config.toml
n_layer = 12
d_model = 256
n_head = 8
n_kv_head = 8
head_dim = 64
d_mlp = 1024
vocab_size = 4096
activation = "gelu"
norm = "layernorm"
norm_place = "pre"
norm_eps = 1e-05
positions = "rope"
rope_base = 10000.0
rope_fraction = 1.0
qk_norm = false
attn_scale = 0.125
bias = "none"
tie_embeddings = false
parallel_block = false
extras = ["capped logits"]
init = "normal"
init_std_qkv = 0.0313
init_std_o = 0.00451
init_std_up = 0.0313
init_std_down = 0.00319
optimizer = "laprop"
lr = 0.00149
beta1 = 0.9
beta2 = 0.98
weight_decay = 0.12
lr_head = 0.00607
grad_clip = 2.0
warmup_steps = 563
schedule = "wsd"
decay_fraction = 0.69
decay_shape = "pow"
final_lr_fraction = 0.0
batch_tokens = 65536
seq_len = 256
doc_mask = true
train_tokens = 416300000
steps = 6353
dataset = "wikipedia_en"
MLP neurons of a small language model. Each row is named by its layer, matrix (up: input weights; down: output weights) and neuron, and shows model dimensions 0-127. Each number is 128 + 24 x the weight over its row's rms, rounded and kept within 0 to 255. Numbers have three digits each.
After each neuron's rows, "fires before" lists the tokens most often just after its 100 highest values on Wikipedia text that the model never trained on; "fires after" lists the tokens most often just before its 100 highest values on Wikipedia text that the model never trained on.

L7.up360:165113111086112187095109133152122181113145168113172112151152163155122111111135118105120115116116089122151120091139113124105136105151118142139110140121123094137129158118139096110144161115166145146130123127112131138070125131123140131139109133128116139119100137128107127130153117126206124111146134152132141110138161168158136104127135119108127129191149114105134144144133101142111104148144
L7.down360:127132108157137116134161135093123092109127086141101136122132084158085154133170095133123131123131129135145098166098112143165087131154082158140191115124102124093103129144107140136146111112136110161118143121156107122133129119130061106133129110156110138118150122117126088115103152136119148160130097119129125147090137086128158134116136094133127124068126169152111112128103151115170152108141
fires before: "7", "6", ":", "5", "8"
fires after: " ", " h", "-", " (", "\n"

L8.up276:108169076136148142123076115127105113141111125161100137107110163157121150142122131137135104142144093130115130108082156068130115107151130169150133124173141107096144170172173132123107148118143092099138126117099124136087126124135128130113124101094123144132134140128135097116167124138158108143118157106151151144153113138099114091116117160145124096156162071063093134132128150150130120150105
L8.down276:167119133189151157127139151095128098062143100127164081134164118111123106112132063169168130142111156138110155145153152146096156143155094136126086116153146112133177121112135117110116156154090138156127092141119126137109109130086159121140147088137127105128140137183149123139115111142114151118130119110117095122182099152171100161118155126108105137093085115195128125174137139131080144131178
fires before: " |", " ", ".", "ony", "6"
fires after: " ", " |", " S"

L7.up203:110169097119122133092140143122113167074144173145115167123144138130149085101160111124181130119127126120143114160149161098137130137141157154114136171099140112110086138156149131116134150165143094149128106111129140102096132110105125135122120160104104152142107125189141098122168135128124157100103096134118120124132111162133136116119085146141101157094061096158119101115163169125097117149106
L7.down203:152140172141126144129130166113152100122160104120131113075095151099097127121114078135087150135098129130140138141121130138110097103155133151102093172140129160155113173127100107103059124165088163113164132124169108144104121140137152147124148122106131128126118132123135100097151098118161097130124124120135145144164111161118109121138115132121147116165168121120139215126109093151143117098132
fires before: "8", "7", "5", "4", "2", "9"
fires after: " ", "ü"

L6.up1022:114122139101115104094116139147137145154147150129101125122177127146124128123123115084145147131135144081109124126120132119148116147134123169133127129124116132117136102163136131114144178159114132127121127108104139129106118125122088114102131088118108122131107158126094061080171110141130124124154147176100136165135124137122173095102132199130103157142152127117140145088133137140128143167137
L6.down1022:143147133099123117106077129101097157105144186129148142137146149135142164108111128178125122141149097129157104164138105082171113108167149095125120082098118082125111177143158130107166183132101154135128119138114133163117056137111105152091097108098119163157132159118149124146171120108109133134112088115126161165127109149107121144136107100096113113128165130135168136130136117156109083158118
fires before: "4", "9", "5", "8", "6", "7"
fires after: " ", "–", "-", "-c"

L7.up602:112197151133127117081121134165105135137107134137161085117167127152147124086120101119120143113089125085124145139092118099112133143131140151125147116165085116116117169157164119143128132121118133129130115182163147142149095124108147095115134108161106118104110161115112147108137154105109166111142117167098165126122147117091196124143113143142149158143066111104136177120143147118111146146109
L7.down602:155150108123115103079121146119150150094103104098171120152125136152119094159195120110093113104129117152120139145136119118148124149101117131171125090138135161167111128149160092098152154104136150141127161117141130139168100142135147121116121108147129103090100186123133144137112143103143156131167118154136141112125118136110161141081096112122093139123109122142128135119133159103153140143119
fires before: "0", "1", "3", "4", "6", "5"
fires after: " ", " (", "–", "-"

L7.up774:118121131109162126129143160077115131105138149097135096081164110119155143116157143120102118115119123143145110124112123156116144113133162164107132132131112169093126157093141156134132104133154155124090131118126142144138159120159149132101107154147120093099119165135204102097138146140148119062135138147130145158182096161127123144138103156099134165098137116168104169082141125160120150127140
L7.down774:125151102125073127126139085166056162097119124161130146184083139132132134119127073126101137134156102116113111107147122103156123112113119148143192153143105119165121105155107138131107117114127134159169146148114136125125107132130115145121139095139124138095142100174116186124114113123173134138143125115096128127125164121132133093135133127190128130123103130083126116175084133142105083106094
fires before: " |", " |\n", "2", "4", "3"
fires after: " ", ":", "–", "."

L3.up389:135162133090143071106142139135145149112103140092097119148150124175116126103131107093098107148105134147144129111107140140137140105154146116160122144155144145137129154155160116103147144136124156136120123174106128142110134121142092112101084116109106137104130133134133094085190164118118176114114107199112136146140161143106158095107090113123106152127127124128134154110134136113103132107142
L3.down389:119161113088142087134145142144120167118152155113116116138146134157123124101124095107118127160103147137141122114115113097139125100109129115148111135166170133139106165132162125089173145136156152121134110171107095131100139115148112100097112111125113169100129154161142113107151145093126168108093116168093138194150153138086163102118117139122091157118107110152144150123160140117092109126140
fires before: "4", "1", "9", "7", "5"
fires after: " "

L7.up496:135119172125161116067107177145132128101139098120111145123114119180126112104141106118127127124061119078099157111122163112106147133132094158140114155113120121137155131127131185153149130167097112144142103113154101158154105099141165127096086140136101107080133123091131105143153131129137162130126154143082136144120105123093166143090119132132117151125122124108115178075158124140113141119132
L7.down496:127149086127100163148170120103151145101098146121164149138133148130169111109103105131133120173113129168106102090158137130141127123118094126172114129181147127134100137141110108073161115105129129092137155172101160105099126139137118155157167104137139125155098146140116136145095096112158161119102123137171149105134116115131143152118113081099110088123123126102120077142141161157154114142141
fires before: "1", "2", "3", "0", "4", "5"
fires after: " ", "–", " ("

L6.up721:130148108119112128116117143116105116135139169103141109123146142153163135122112119135115125132125126112172128121114148131125149106130130113123114180138128115098159209096139144086162123160151115098122113122122099158135097098175101142130131138141112140100129140138146087142127126117171144103133166141164143179149107164105140091141152176163081163125096133088147135153148148167125127162133
L6.down721:127170139087123090146132121144088156137104157107069152114140138150123162111116100136094157116136106143135081134117124096131089098141128110122099158149159137121141164087162117140157145168144116141166133150129111132112114082148105123114118121159070180091132167132090096092179120125092147103141105173144134174142145143110142110111136158145109127126102097123170172160158134143113096130134
fires before: " |", ".", "5", "4", "11"
fires after: " ", "|", "\n", " S"

L7.up240:092109153081119087138172157141120149137108113094118137115099137116161110114123140131094164110107185141104122110134118141138119123146126140156132123168128131143113123082153168113169146115140134110132164126082144118129120128121115125137128153131132142125131110164091076136142135071090154084109132160128145147166154144095111142131120117091104133104105106103174155087103097125158155121192
L7.down240:157105107147139161106117096127133118120126157166143126176140108122099114108188143155133148134127106117147149157167129112132148121128127118144126142102106116084125125160088096133071117133166120104113121146138146128120116154108121171083140098148207092115148091097146126111128120152107141148123161136130150130096098138145102099147102116136170122123158140170074151128143182151128203148079
fires before: "0", "1", "9", "2", "6", "4"
fires after: " ", " ("